{"d_model": 256, "norm_eps": 1e-05, "qk_norm": false, "tie_embeddings": false, "init_std_o": 0.0, "optimizer": "adamw", "lr": 0.00147, "lr_head": 0.00354, "decay_shape": "linear", "final_lr_fraction": 0.1, "batch_tokens": 32768, "doc_mask": true}
MLP neurons of a small language model. Each row is named by its layer, matrix (up: input weights) and neuron, and shows model dimensions 96-223. Each number is 128 + 32 x the weight over its row's rms, rounded and kept within 0 to 255.
After each neuron's rows, "fires on" lists the tokens most often at its 100 highest values on Wikipedia text that the model never trained on. A number after a token or word is its count.

L4.up405 [136  70 160  63 121 134 217 120 174 145 136  69 121 128  94 115 163 122  99 146 145 126 188  87 149 202 110 139 158 109  45  68 104 124 170 133 129 140 163 104 116 104 102 111 156  92  93  78 148  84 129 193 131 106 139 182 169 114 134 138 178 103 112  70  70 138  57  97 166 140  88  99 134 163 155 168 123 112 136 131 102 149 166 101 108 154 176 172 114 133 131 117 121 157 134 167 119 134 121 110 131 127 190 143 106  59 130  83 110 135  89 147 140  81  69 143 137 116 127  83  52 112 137 152 110 101 168 187]
fires on: "se" 19, " class" 10, " title" 10, " list" 8, " style" 7, " diss" 5

L7.up201 [158 182 107  89  87 110 120 174 125 187 129 116 111 118  91  93 127 168  96 103 146 164 111 149 108 140  75 103 117 163  67  90 130 121 103 137  91 163 168 121 102 152 162  86 154 123  62 123 170 152  86 136  98 118 150 120 106 147 142 160  66 118 199 191 159 120 111  42 147 109 103 138 123 128 117  74 156 150 164 188 138 132 126 175 131 164 133 187 108 112 164 176 117 113 138 128 178 138 126 107 105 163 116 133  95 119 134  65 103 122 112  79 101 146  83  73  85  70 126 122 162  73  80  70 126 120  75 153]
fires on: "t" 41, "lit" 14, "ch" 5

L7.up710 [122 107 132 125 228 124 107  97 154 133 124 110 116 174 194 156 107 103 134 143  99 134 142 163 156 198 161  87 141 113 130  93 118  90 146 124 198  97  93 120  86 135 103 113 205 100  63 116 126 138 111 134 109 144 147 103 172 110 112 145 149 121 110 144 167 149  88  82 174 112  85 147 128 136 112  72  94 161 169 128 117 129 208 123  62 164 149 102 118  69  56 107 123 126 135 170 123 190 138 122  35 124  91 154 132  83 166 113 167 118  73 175 147 171 163 150 135 201 138 136 109 132  88 116 145 162 188 120]
fires on: "t" 19, "ame" 11, "ie" 10, "e" 9, " record" 5

L7.up921 [ 93 159 136  97 125 157 109  84 131 105 151 159 179 127 137 127 161 131 139 180 101 154 115 106 152 137 135 131 106 128 176 128 100 104 172 138  68 193 101 157 109 133 114 103 103  91 107 113 156 134 147 155 135 170 150 125 132 108 132 169 106 157 130 113 125 149 170 139 137 102 151 126 164 175 134 124 138 113 175 142 186 145  39 151 179 113 129 148  98 105  99 119 127 132 139 114  96  87 118 105 151 156 114 123 157 142 162 154 119 127  84 106 114 110 104  95 134 120 194  70 114  66  68 158 111 110 155  88]
fires on: "\n\n" 43, " 2" 15, "omm" 4, "W" 4, " 1" 4

L5.up928 [145  82 124 120 155 120 113 157 106  95 143 149 155 115 107 115 130 137 145 134  99 115 141 141 184 161 168  57  82 229 166 175 153  80 123 145 156 103 155 122 172 188 168  94 142 137  56 153 121 179 140  76 126 116 133 168 154 101  85 132 101  91 169 145  86  89  90 156 165  93 211  61 104 114 126  98  74 145  93  80 148 105 150 112  80 112 107 145 153  98 130  56  96 141 126 113 106 117 123 142  98  99 102  93 147 104  97  60 155 150 168 152 196  76 184 122  79 109 121 185 166 166 147 156 113 137 127 216]
fires on: " m" 48, " ag" 11, " mi" 10, "ji" 4

L4.up14 [123 106 121 191 102 158 109 126 112 100 157  76 126 124 109 137 125 125 152 163 169 138 113 126 116  60 108 110  99 189  67 112 154 122  58 132 151 153  91 131 143 140  93 121 129 137 147 123 155 179 123 189 177 103 187 139 164 140  71 191 137 106 120 178 159 117 121 131 118 115 108 121 169 119 119 187  86  78 112 135 106 114 153 174 188 193 185 149 138 140 124  40 126 168 123 109 126 127 139 134 145 173  93  89 152 214 163 131 191  85 122 135 158 117 104 157 102 173 170  85 145  86 112 127 100 135 114 141]
fires on: "il" 17, "sq" 14, "on" 13, "ah" 9, " family" 9, " civil" 6

L2.up668 [117 198 112 129 126 153 167 149 120 137 143 147 140 134 174 160  91  67 128 123 111  97 115 186 127 128  75 133 102 135 133  77 102 111 161 147 164 145 111 155  95  46  94 109 117 104 128 132  82 136 168 121  94  92 154 111 140 100 152 130 135 111 149 129 130  85 165 208 115 135 153 175  88 111 126 123 129  77 131 121 162 112 146  94 199 110 128  52 115 118  68 195 130 147 115  72 106  91 132 185 111 105  86 116 106 114 162 180 144 127 165 142  97 140 100 108 163 139 116 189  87 160 171 119 147 104 122 116]
fires on: "R" 19, "G" 12, "L" 10, " AL" 8, " AS" 6, " CM" 6

L7.up751 [143 129 111 147 103 124 144 103 114 149 164 165 142 106 124 156 142 150 116 128 119 208 114 147 186 117  75 156  58 130 125 112 147 134  99 119  95 177 147 128 147 120 164 109 144  94 127 205 131 140 110  82 136 145 170 123 129 119 143 165  34 155 122 144 247 113 115 142 138 109 181 115 187 118 151  99  96 175 123  94 207 133 152  69 117 145 130 154 133 105 163 127 143 111 154 173 151 169 116 121 122 166 103 132 117 121 142 103 185 153 131 125 108 150  99  80 122 116  74  99 100 124  88 119 165 135 138 151]
fires on: "h" 43, "\"" 9, " half" 8

L4.up939 [129 122 134 151 152 123 168 134  88 116 138 115  87 129 108 136  99 136 149 150 101 106 105  80 138 135 103 105  77 124 151 102 143 148 188 122 115 127  78 124  96 107  72 119 179 111 229 169 153 173 105 146 128 184 141 201 208 129  74 192 118 108  70 148 100 150  98 111 129  91 112  77 136 116 141  95 119 159 206 105 156 128 155 134 108 159 174 132 161 129  99 129 126 112 143 119 131 128 118 128 143 219 119 160 171  96 217  69 197 121 157 168 138 102 187 218 108 106 126 132 115 127 125 132 109 105 150 173]
fires on: "on" 27, "il" 21, " life" 7, " tub" 6, " located" 5

L4.up809 [ 85 125 154 129  93 118 115 163 143 177  88 169 191 127 122 151 116 106 164 147  79  97 138 176 101 128 218 104 129 162 107 114 169 124 133 135 126 102 163  91  61  95 100 116 122 115 128  92 150 131 113 102 131 132 118 114 136 122 181 137  90  96 201  80 126 176 146 130 111 152  92 138 117 141 167 122 152 145 101  94 126 167 140 184 137 138 126 157 138 136 145  78 132 175 140 156 183 195 117  95 160  82 138  92 116 174  62 137 132 124  59 137 170 167  71 108 108  71 184 125 109  48 169  88 201  45  84 140]
fires on: " Mo" 16, " mo" 12, " Website" 10, "DST" 10, " Kh" 6, " No" 6

L4.up945 [136  76 121 113 138 101 168 129 130 200 141 109  97 129 124 103  88 105 130  63 156 136 149 124 110 192 158 142  84 134 110  93 162 157  51 119 140 178 132 153 171 171 210 129 165 153 106  94 124  71 121 175 141 139 159 154 115 126 157 135 184 120 151 127 126 188 105 172 196 136 147 169 149 151 138 135  75  94 110 129 120 147 128 170 141 115 125 214  91 114  90 109 135 173 134 180 116  98 125 162  85 117 122  98  90  63 129 106 103 109  93 144 165 112  86 111 128  88 149 127 112  90 141 155  87 127 119 102]
fires on: " code" 17, "se" 14, "For" 11, " title" 8, "Al" 8, " As" 7

L7.up48 [102 129  94 155 164 122  96 150 122  94  50 112 115 149 151 133 109 183 178 117 132 142 192 158 103  63 109 121 135 108 116 152 165 148 149 162 138 186 172 111 115 152 103 132 101 228 233 119  95 137 161 161  80 138 133 105 129 122 163 143 183  94  83 155 117 140 173 145  82  67 153 189  59 156 131  66 114 140  86 146 105 207 119 104 132 190 128  81 127 162 167  66 116 109 137  90 124 126 126 149 159 105 127  93 160 147  96 122  66 133 109 151  58 107 162 145 136  77 101 133 160 161 165 133 146 152  74 147]
fires on: "P" 18, " so" 11, " before" 9, " enough" 5, " very" 5, "D" 4

L5.up343 [158 164 141 105 154 115 191 123 109 144 144 174 164 162  58 132 149 156 214 142 103 119 174 121 101 122 109  72 151 127 131 175 155 144 124 121 112 130 162  99 170 196 159 115 108 101 161 148 157 177 202 139 133 155  94 171 127 123 183 177 117 103 203 106  55  86 161 187  89 118 157  89  90  71 155 164 126 127 121 177 109  70 144 180 162 137 148 131 132 129 115  96 119 123 110 149 121 156 112 130 135 138 116 121 125  89 115 119 187 103 122  97 131  63 126  97  97 137 102 149 102 118 253  87 116 108 122 143]
fires on: " he" 21, " mi" 19, "ches" 8, " Preceded" 4, "vis" 4, " m" 4

L8.up197 [ 75 105 125 128 182  74 109  88  82  79 120 123 103 127 198 137  69 135 113  88 118 169 134  66  86 212 144 132 183 108 116 123 137 118  98 123 128 140 139  97 169 163 148 151 174 120  93 125  93 106  82 131 209 125 108 143 120 132 159 105 126 184  97  87 127 152 100 118 145 163 118 160 152 121 221 155  82 134 119 161 154 101  99 161  78 141 133 119 158 195 147  98 141 108 139 102 119  82 109 110  76 175 122  84 149 111 102 160 105 121 141 148 135  76  98 127  52 128  78 124 146 177 114 150 175  79 141 147]
fires on: "  " 38, "m" 11, "\"" 8, "\n " 4

L2.up999 [124  58 114  58 115 172 177 168  84 142 148 143  75 122  94  80 117 114 122  42 147 141  70 125  94 120 184 120 148 134 161 108 169 128 103 133 133  90 108 167 205  95 132 162  80 149 102 174 122 158 159 164 149 146 103 144 149 139 148  84 145 111 135  75 103 136 176 126  95 154  98  92 112 129 123 146 128 100  97 137 111 112 120 156 147 133 111 133 157 131 137 100 140 152 138  76 154 219 156  91 168 138 112 155 108 114  90 147 110 168  75 152 204  83 102 108 150 196 208 174 168 182 109 127 132 102 113 110]
fires on: " order" 14, " Bur" 13, " Ten" 11, " stated" 8, " overl" 5

L4.up250 [117  95 122 101  83 117  86 125 147 140 126  85 173 153 127 117 156 111 107 133 124  72 120 173 103 130 152 110 127  66 120 132 153 124  73 131  93 100 113 144  97 158 103 111 172 106 160 151 127 107 119 159 109 122 148 211 135 128 113 161 110 148 206 120 102 159 141 109 253 159 128  88 116 151 174 147 110 110 103 184 137 152 137 154 109 131 136 190  92 145 125 118 146 146 118 152 215 133 148 111 143 126 128 104 175 173  86  95 124 143  87 162 147  90  94 105 155  78 183  92 123  96 115  92 120 111 143 149]
fires on: "′" 30, " Mo" 13, " Kh" 11, "\n\n" 10, "DST" 5, " Ha" 4

L2.up211 [178 140 145 124  91 110  97 109 114 129 136 103 120 185 133 113 142 117  75 113 143 116 134 148 184 118  90 165 164 137 116 117 120  74 162 104 119 156 115 132 107 130 216 122 138 185 200 135 143 165 138 136 128 141  60 119 138 103 124 161 135 191 183 142 134 111 155 141 140 123 127 119 122 122 157 148 103 145 177 135 123 148  51 120 153 105 146 139 165 103  71 127 104 135 172 161 167  33 135 156 187 106 134  72 174  90 165 100 171  92 196  76  95 145 127 181  63 102  81 115  79 163 178 186  96 122 131  97]
fires on: " her" 45, " Ah" 7, " gu" 6, " Rom" 4

L7.up662 [150  74 114 147  72 162 117 176 171  97 143 204 180 136 106 174 170 145 148 142 112 163 149 122 136  82 158 123 109 168 146 152 158 132  81 146 133 157 137 116 123 133 127 151 108 147 192 154 101 106 144 156 138 130 109 119 100 123 171 138 132  97 129  70 130 151 154 155  37 123 150 129 119 100 111 110  46  93  24  97 158 188 111  95 149 146  78  98 115 138 142 169 139 141 116 130 138 125 121 127 125 135 132  34 135 196 154 100 137 154  92 151 101  78 107 117 166 122 121  86 161  90 114 133 182 162 135 125]
fires on: "P" 30, "D" 21, "d" 15, "Q" 9, " reb" 6, "avi" 4

L8.up586 [104 147 139 168 190 130 141 104  88 103 153 131 184 129 163 147  92 130 114 107  95 210 118 118 104 187 150 112 151 172 137 194 137 133  90 132 130 172 189 123 115 134 141 159  95 138  99  77  95  88  84 144 110  98 133 183 126 117 141 101 136 170  73 116 156 139  59 140  75 147 114 123 138 122  76 152 121 153 102 147 161 127 133 129  95 179 126 144 137 153 137  99 119 129 124  63  97 116 127 109 129 150  97 162 133 137 117 188  90 130 100  80 101 115 132  76  54 165 113 201 158 175 129 144 118 119 144 135]
fires on: "\"" 29, "ck" 9, "y" 7, ")" 7, "ever" 6, "m" 4

L8.up157 [ 56 145 126 195  70 143 141  87 111 116 123 178 115 127 140  58  75 121 113  77 188 140 110 193 126 121  84 120 116 170 160 113 118  75 172 131 127 117  90 105 172  64  84 155 138 145 153 151  83 133 134 143 203 162 100 162 124 129 154 151 144 162 117 144 112 185 141 140 137 166 151  99 113 148 174 132 101 111 158 109  73 105 114 143  97 110 146 147 157 156 135  44 132 116 103 135 125 136  98 155  99 159 122  93 109 103 146  84 104 113 164 204 118 165 139 107  82 145 103 143 115 146 179 109 156 135 125 175]
fires on: ")" 38, " Best" 9, "gg" 9, " Most" 7, " One" 5

L7.up708 [147 180 131 138 121  89 143  90 121 149 135 133  78 146 112 157 122 143 114 105 139 163 136 128 150  91 125  81  71 141 140 119 113 143  77  89  73 156 134 155 215 106 146 125 142 123  54 136 105 155  96 103 129 112 121 173  65 113 127  83 134 162 151 101 130  84 114 112  95  31 117 115 118 125 118  79 129 109 128 180 199 179 152 127 173 134 128 172 129 123  91 140 107 111 145 159 179 140 149 111 136 173  53 210  76 124 132 106 161  79 130 141 133 143  65  66 163 117 140 120 135 131 130 143 137 118 111 100]
fires on: "t" 46, "te" 10, "si" 5

L7.up836 [ 90 131 186 124 121 114 102 142 130 163 118  60  51 122 117 161 105 140  85 139 137 135 154 106 138 120 190  83 105 128 148 132 141 121  79 101 131  69 143 151 159 111 112 135 141 198 141 115 115 171  93 123 114  71  36 146 138 120 131 109 128 124  99  90 131  92 120 146 112 147 161 148  91 168 137  88 164 181 156 160  96  87 181 120 153  71 117  61 136 102 140 109 132 114 136 119 110  85 145 122  97 120 144  91 144 129  92 180 124 158 128 100 169 188  82 116 102 132  58 137 109  74 119 129 130 169 115 159]
fires on: "\n\n" 50, "nic" 12, "%" 4

L2.up707 [167 186 115 220  82 122 161 156  46 181 141 122 114 142 112 180  80 113 159 168 125  89 147  67 107 109  83 143 139  94 162  95 105 176 113 128 195 125 110 163 151  95 117 125 134  89 143 122  86  99 116 119 146 103 108 137 125 101  86 145 141  99  72 143 103  93 127 164  67 149 109 168  51 138 103 158 133 134 132 152 150 132 126 109 145 119 115  70  95 128 152  88 128  88 124 135 144 109 130 151  85 164 113 146 121 115 106 172 121 205 143 171 174  89 129 197 162 152 105 137 134 179 101 118 113 126  80 154]
fires on: "\n\n" 37, "\n" 19, ":" 14, "." 10, " he" 8, "He" 5

L2.up22 [142 165 123 149 138 165 181 105  84 131 166 153 153 133 157 191  90  72 152 150  95  95 108 155 126 144  65 151 108 157 112  99 103  87 167 153 179 134 143 207 106  81 129 115 140  91 101 151  79 110 154 135 120  84 117 103 161 105 140 131 159  91 147 121 102 123 124 156 147 128 146 150  67 135 110 130 152 118 127 127 146 137 140 113 196 135 124  72  92 126  57 185 166 152 110 112 108  85 133 200 114 116  70 142 106 102 153 199 119 176 130 163 160 154  97 148 164 134 125 191 108 134 162 119 109 114  90  75]
fires on: "M" 15, "R" 15, "B" 12, "G" 10, "P" 8

L4.up649 [123 153  82 202  89 132 104  72  96 131 132  93 138 133 145 121 109 139 172  86  84  68 108 151 103 115 178 126 110 150 107 142 120 138  98 142 155 105 114 134 104 129 174 154  96 157 161 108 137 149 120 105 135 185 165  96 171 153 126 203 157 122  90 131  99  94  90 133  93 103 153 128  88 126 124  96 145 141 172  90 180 207 113 167 175 114 104 170 127 128 108 116 119 112 126 159 130 109 132 110 153 142  99 110 103 122 182 165 160 122 190  96 153 139 123 215 103 152 154 125 144 117 101 174 108 137 143 143]
fires on: "il" 19, " children" 14, "og" 6, "ici" 6, " Command" 5, "on" 5

L7.up547 [154 167 147 130 130  92  89 128 120 129 115 142 134 114 152 130 101 135 127 173 124 143 174 130 120  94 115  97  96 124 179  97 127 151 139 122 102 144 165 115 121 155 152 128  86 131 157 112 137 169 154 178 105 124  72 133 163 145 110 118  90 158 102  65 109 124 162 101  92 109 171  73  93 135 166  83 190 142 112 148  94 165  34 158 170 114  99 170 127 161 107 100 127 106 146 112  82  76 132 125 127 141 191  69 135  84 139 185 112  95 133  72 106 121 108 133 151 130  83 139 129 132  80 134 111 176  90 171]
fires on: "\n\n" 93, " ±" 6

L4.up388 [135  94 130  72 226 109 119 119 141 167  72 186 140 132 121 107 188 113 146 126 190  91 139 136 129 117 160  56 162 143 101 124 109 106 135 111 128 135 108 114  99 159 142 105 131 116 101  82 158 119  88 139 181 162 121 130 140 112 111 175 112 179 179 107 128 159  70 138 143 163 129 138 108 171 174 117 204 137 117 176 102  82 116 133 120 151  93 141 153 120  75  68 124 142 141 113 139 186 130 125 131 122 107 127 107 119 145 173 131 158  27 142 114 190  96 100 183 111 153 108  77  63 118 186 141 113 106 154]
fires on: " No" 39, " Mo" 8, "born" 8, " vol" 7, "aged" 6, " U" 5

L4.up542 [139 150 143 115 129 122  68 188 112 137 145 130 152 142 101 104 118 119 108 115 149 135 127 173 143 136 193 102 161 177 174 122 144 159 161 131 114 124 121  82  93 157 120 154 136 114 137 123 146 109 112 130 143 180 129 191 157 126 151 170 111  98 132 124 152 134 145 132 210 175 111 121 130 121 183  99 122 138 119 161 115 151 163 149  98  93 117 194 172 188  97  46 131 138 128 125 160 159 135 128 126 152 173  88 144 132 140 189 129 153  73 139 175 161 135 167 118  81 208  91 113 103 133  86 130  42 128  91]
fires on: " Mo" 19, "DST" 10, " No" 9, " mo" 9, " Kh" 5, " Website" 5

L4.up975 [125 150 127 126 109 131 128 109  92 135 128  59 135 133  55 182 121 101 137 139 122 118 108 132 101 114 190 113 119 114 160 151 160 158  94 154 135 164 121 145 125 137 133 124 152  79 159 139  71 161 168  87 116  48 133  88 125 128 129 172  95 109 106 154 150 123  90 131 153 186 158 142 111  89 171 123  92  70  92 137  87  85 112 169 153 164 109 128 129 168 113 159 117 127 150 138 126  71 148 113 133  58  67 111 167 114 183  38 166  96 163 113 128 157 124 111  96 125 124 165 154 162 137 183  74 150 181 160]
fires on: " rec" 16, "res" 11, " has" 11, "za" 8, " Su" 7, "," 7

L7.up673 [149 159 113  65 126 132 172 156 162 139 137 114 130 117 185  66 136 163 138 151 112 105 120 107 157 132 133  98 127 172 157 147 108  80 124 115 172  86 142 129 126  70  95 137 105  63 141  75 166  88  43 169 150 136  96 126 129 148 127 106  60  53 140 118 168 138 140 119 119  55 106 130  88 138 127 109 124  52  92 121 132  94 151 189 129 160 105  93 148  80 113 167  96 154 120  84 142 164 142 110 142 108 185 100  60 151 118 155 155 115 141 103 123 172  95 128 102  87 148 185 194 133  80  95 132  79 114 163]
fires on: "p" 13, "s" 13, " e" 11, "tt" 7, " da" 7, " De" 5

L2.up277 [131 199 113  72 114  96 123  91  88 121 126  21 104 131 144 133 151 107 164 121  31 104 166 136 129 168 182 127 123  90  88  94 103 142 143 126  62  74 128  80 159  42  94 160 138 178 108 120 117  92 119 127 180  87 144 181 119 115 102 135 131 102  91 154 116  89  83 160 117 133 121 129 165 124 120 143 136  86  81 140 105 167 130 129 128 132 120 100 113 123 192 208 134 108 124 157 169 111 124 118  97 113 156 118 108 126 137 132 122 121 181 144  70 108 125  70 107  99 155 153 127 213 119 116 116 142 135  80]
fires on: "|" 29, "," 28, "=" 24, "." 4

L8.up699 [ 97 163 113 167 128 133  77 130  95  95  83 114 168 127 156  56  51 134 159  92 107 192 114  82 102 113 118 183 163 100  92 152 141 128  47 137 133 111 147 129 129 135 119 193 124 159  93 135 146 148 158 163 135  49 123 148 122 134 141 114  94 129 135 151 122 182 137  75 118 112 162 122 148 128 102 150  78 161 122 215  97 140 143 129 130 151 121 179 154 162 121  92 142 133 120  80 124  91 142 133  85 169  60 128 129 137  88 102  72 117  99 179 213 119 123 103  86 118 118 158 120 105 152 120 137 163 106 161]
fires on: "is" 19, "  " 15, "\"" 12, "os" 7, "D" 5

L7.up1015 [133  97 152 139 144 122 105 147 123 125  92  73  92 111  72  96  71 139 139 139 159 198 162 146 139  91 129 131 100 176 159 115 155 150 120  88 137  94 112 115  89 160 161 113 134 160  94 145 126 141 104 116 141 158 116 164 102 137 127 134 168 106  97 156 211 126 152 104  83  98 141 138  96 131 131 120 183 151  98 101 127 142 117 122  95 158  92 169  82 178  38 114 127 127 139  87 111 140 131 149 124 175 129 129 129 153 108 106  55 139  85  91 131  96  43  65 155  84 145 101 128 129 129  85  71 130  79  98]
fires on: "u" 27, "i" 11, "h" 6, "in" 5, "an" 5, "all" 5

L5.up1010 [170 155  95  87  46 141  89  67 123 145 119 143 127 187 144 122 180 145 118 191 139 148 145 193  94 171  76 116 114 109 138 123  84 143 111 128  83 116 138 179 118 101 151 103  85 184 198 145 150 117  94 134  98 122 101 121 157 115 111  55 106 192 236 110  90 120 134 167 144 156 155  78 128 105 159  69 175 160  97  74 190 102 180 126 126 126 121 137 115 142 115  78 116 160 125 121 159 101 138 113 137 111 136 160 116 109 143 174 101 155 165 121  57 102 127 156 107 127 128 147 137 199  98 121 145 169  56 166]
fires on: " also" 47, "^" 29

L4.up450 [135 148 118 131 193  99  99 133 152 163 100  68 153 131 137 123 191 134 146  87 134  72 188 120 112 157 113 147 178  84  85  91 208 121 127 110  81 132 106 121 115 231 130 107 124 154 117 130 115 102 155 159 171 138 141 132 156 129  94 209 153 119 161 109 132 154 129 137 138 111 122 107 119 139 131 177 140  87 117 168 125 119 190 168 102 163 195 188 104 110 132 136 132 122 136 158 117 135 112 155 138 175 120 107  76 130 136 133 182 155  52 139 116  80 111 119  96  96 199  79 107  76 168 137  58 127 100 150]
fires on: "se" 24, "te" 11, "ort" 11, " House" 9, " list" 5, " code" 4

L7.up123 [130 132 141 153 129  82 115 211 137 135 147 131 133 132  41 154 104 147 163 150 173 169 129 129 164 192  98 116 125  62 172 129 129 114 113 126 106 109  65 103  75 175 163 151 135 113  16 146 143  78 152 132 116 150 137 118 164 111 109 159 111  93  59 123 154 135 119 100 127  93 105  73 192 103 103  96 187 138 143 108 140 100 103 132 136 123 141 159 145 169 110 143 138  81 129  73 135 133 128 124  92  96  30  91 114 162 108 105 120 134 137 158 107 136 116 113 139 209 112  68 112 116 101  37 134 159 117 103]
fires on: "u" 18, "all" 16, " defend" 9, "mi" 5, "i" 4, "bach" 4

L5.up543 [116 123 107  68  67 129 108 150 203 164 112 137  82 151 144 118 140 156 123 104 118  92  87 157 164 176 117 106  85  85  98 139 107 135 139 118 192 123 152 105 120 140 119 155 120 198 143  94 102 103 127 126 117 167 156  74 139 127 114 113 130 159 143 117 101  69  88 107  75 191 211 130 132 106 152 113 145 157 106 154 118 113  86 133  65 121 145 198  92 126 172  68 146 135 113 153  89 113 136 123 116  71 116 113 141 130 208 166 146 136 184 130 144  86 159 159 116 142 137 130 131 205 128 105 136 112 141 111]
fires on: " also" 48, " was" 15, " currently" 4, " prep" 4

L2.up1007 [187 143 116 118 114 116 145  70  74 117 104 100 104 169  76 129 104 117 142 125 106 103 127 135 104 153  55 164 147  79 149  63 125 131 127 141 133 105 110 144 207  97 125 130 147  95 140 109 110 150 172 162 129  36 191 148 119  93  88 135 145 142  56  85 128  92 119 135  99 119 177  91 134 154  81 148 105 125 157 128 129 144 161 199 130 148 198  74  83  94 145 113 187 118 126 120 152 148 126 172  28 128 135 158 146 125 178 112 101  84 102 146 127  75 104 116 147 100 166 121 139 161 118  94 118 135  41  58]
fires on: "." 60, "=" 31, "-" 4

L7.up369 [141 144 128 106 192 185 151 121 185  98 169 118  99 185 159 161 132 162 142 185  55 136  72 162 144 152 152  92 134 101 105 112 134 111 145 121 127 162  83 158 124 146  74 110 138 146 102 105 135  63  55 133 113 160 141 116  98 134 146 155 105 120 107  78 145 180  60  94 139 177 133 160  85 144 130  65 158 116 171 148 183 125 183 130 110  75 172  83  74 125 101 181 132 155 144 154 128 149 154 141 121 119 119  83 119 105 138 152 119 180 142 147 142 115 100 160  77  91 110 127 109 169 100  82 129 133 151 167]
fires on: "le" 15, "y" 14, "t" 10, "e" 8, " 2024" 8, "ie" 7

L4.up957 [124  99 122 142  82 123 120  98  96 100 141 108  96 129  54  97 157 127 164 141 135 184 184 164 117  91 172 179 101 147 141 148 137 150 166 135 166 136 154 136 109 121 122 124 161  89 159 116  93 127  92 112 153 149 127 159  69 143 172 168 109  85 133  97 171  67 150  83 147 194 118  98  72 142 100 126 118 131  80  85 134 112 126 126 128 135 126  83  90 114 133 128 130 185 127 117 128 106 145 138 114 147 129 139 140 167 205 110 108 128 176 156 126 121 184  73 144 110 134 163 144  94 110 125  96  93 142  94]
fires on: "-" 28, "za" 14, "ña" 5, "res" 5, " Ku" 4

L2.up821 [180 103 161 197 121 115  90 145 101 108 147 109 132 147 137 160 113  81 146 182 169 153 103 150 133 137 125  80 113 123 129 104 101 114 134 131 131 135 109  98 116  96  49  85 126 113 111  81  65  49 153 108 110 102 152 173 128 102  94 158 132 156 167 130 107 127 134 134 129 125  85 159  79 141 121  94  95  83 133 103 120 105 128 138 144 118 142 121  83  80 177 192 153  93 144 103 199 145 134 147 109 164 137 126 184  97 114 126 195 115  97  80 151 107 140 115 149 157 114 112 144 169 133 180 132 129 116 154]
fires on: "\n\n" 28, "\"" 11, ":" 11, " species" 4, "us" 4

L7.up220 [119  67 117 184 104 131 151 139 171 157 108 132  96 101  72 162  96 144 152 118 156 221 149 161 134 176  73 117  70 131 120  72 183 134 132 116 125  84 142 139 133 114 184 153 133 108  61 175 155 172 110  85 113 161 139 160 157 158 127 200  77 167 108 167 171 149  93 133 144 117 112 152 124 123 127 165 184 182 135 124 193 153 150 112 100 125 147 138 105 166 171 106 146 119 103 135 129 176 113 149 136 118  31 105 131 118 119  77 147 150  97 129  75 132  70  76  59 143 121 125  89 103 145 133  83 161 116 138]
fires on: "u" 43, "i" 23, "g" 12, "h" 7

L7.up385 [123 170 165 152 154 164 134 101 179  79 124 156  95 147 134 178 198  80  73 102 130 116  59 163 147 196 105 107 125 123 144 177  61 122 165 151 211 106  60 166 195  97 122 101  83  87  98 154 135 151 116 152  81 101 172 149 110 122 114  74 135 141  84  97 156 112  84 162 178 138 126 158 153  85 138 119 114 129 155 133 133 157 120 128 160  89 138 108 155 105  77 188 111  79 145 190 140  86 130 152 126 152 135  58  94 106 120 193 135 122 132  83 168 158 156 132  92 167  99 131 121 137 150 154 141 120 203 137]
fires on: "le" 33, "w" 17, " number" 13, "ra" 4, "ge" 4, "e" 4

L7.up275 [113 118 126 141 106 113  92 139 209 100 115 110 142 147 148 167 147 152 115 146 105 180 193 185 113 137 131 121 148 115 148 138 103 100 126 123 102 111 123 109 146 131 149 188 121 146  97 145 135 122 120 122 134  99 173 137 121 127  77  88  93  83 101 101 115 158 118 117 162 101 112  95 133 123 134 147 170 134 171  75 120 123 120 140 148  62 187 192 136 131 159 133 136  85 124 117 129 155 147 156 148 151 127  56 113 150 142 129  89  76 192  91 103 108  94  75 145 178  83 191 169 163 140  99 106  68 134 145]
fires on: "e" 33, "u" 11, "t" 9, "in" 6, "y" 4

L5.up692 [ 87 129  99 129 117 137 115 156 156  74  91 128 127 151 182 147 160 123  87  92 134 137 149  96  80  90 109 149 133 133 193  46  98 124 133 152 140  80 161  79  86 146  83 129 141 110 157 131 117 149 130  93 142 172 138 143  67 130 135 115 130 159  71 144 105 101 148  70  81 135 153 125 201 118  98 144 129 158 120  94 191 172  90 111 121 170 113  98  69 131 186 146 138  70 128 160 169  63 133 107 142 150 132 143  60 120 166 129 100 158 148  82 126 155 140 155 117 203 152 132 101 184 166 183 154 104  89  79]
fires on: " of" 11, "con" 10, "2000" 9, "ction" 9, "1" 8, " 18" 7

L2.up390 [137 123 142 209 117  92 151 176 130 128 116  82 148 161 102 127  88 149 168 157 131 116 176  95 134 116  39 106 100 120 172 129 101  84 105 111 105 117 132 153 185  85  80 173 106 161 144  91  74 129 110 129 150 105 159 154  48  63  78 133 120 115 109 142  78 144 153 149 115 140  92 169 118 144  85  96 138 112 198  52 102 130  83 163 151 124 143 140 107 122 172 164 199 152 138 159 205 123  76 137  95 168 181 139 147 105 133 152 106 116 125 104  95 106  90  91 130 107 156 112 100 150 150 138 130 123 121 111]
fires on: ":" 27, "\n\n" 13, " 1988" 4, " 2012" 4, " –" 4

L7.up440 [128 177 143  69 172  82 174  95 136 159 142 113 135 157 143 123 139 116 126 151 162 139 151 182 135 135 137  93 155 119 211 110 103 145 105 126 111 111 127 165 161  95 212 202 185 106 152 103 105 100 116  85 162 124 103 135 131 142 126  97 110 105 117 142 170 132  72 114 122 127  81 162  73 107 170  83 127 157 160 107 166 191 191 155 161 127 128 171 151 120  82 139 113  57 141 129 119 130 143 128 103 149 101 105  52  84 139 139 161 120 153 102 138 157 121 107 113 137  68 153 107 176 142 112 113 136 157 145]
fires on: "t" 51, "e" 18, "f" 8, "ape" 4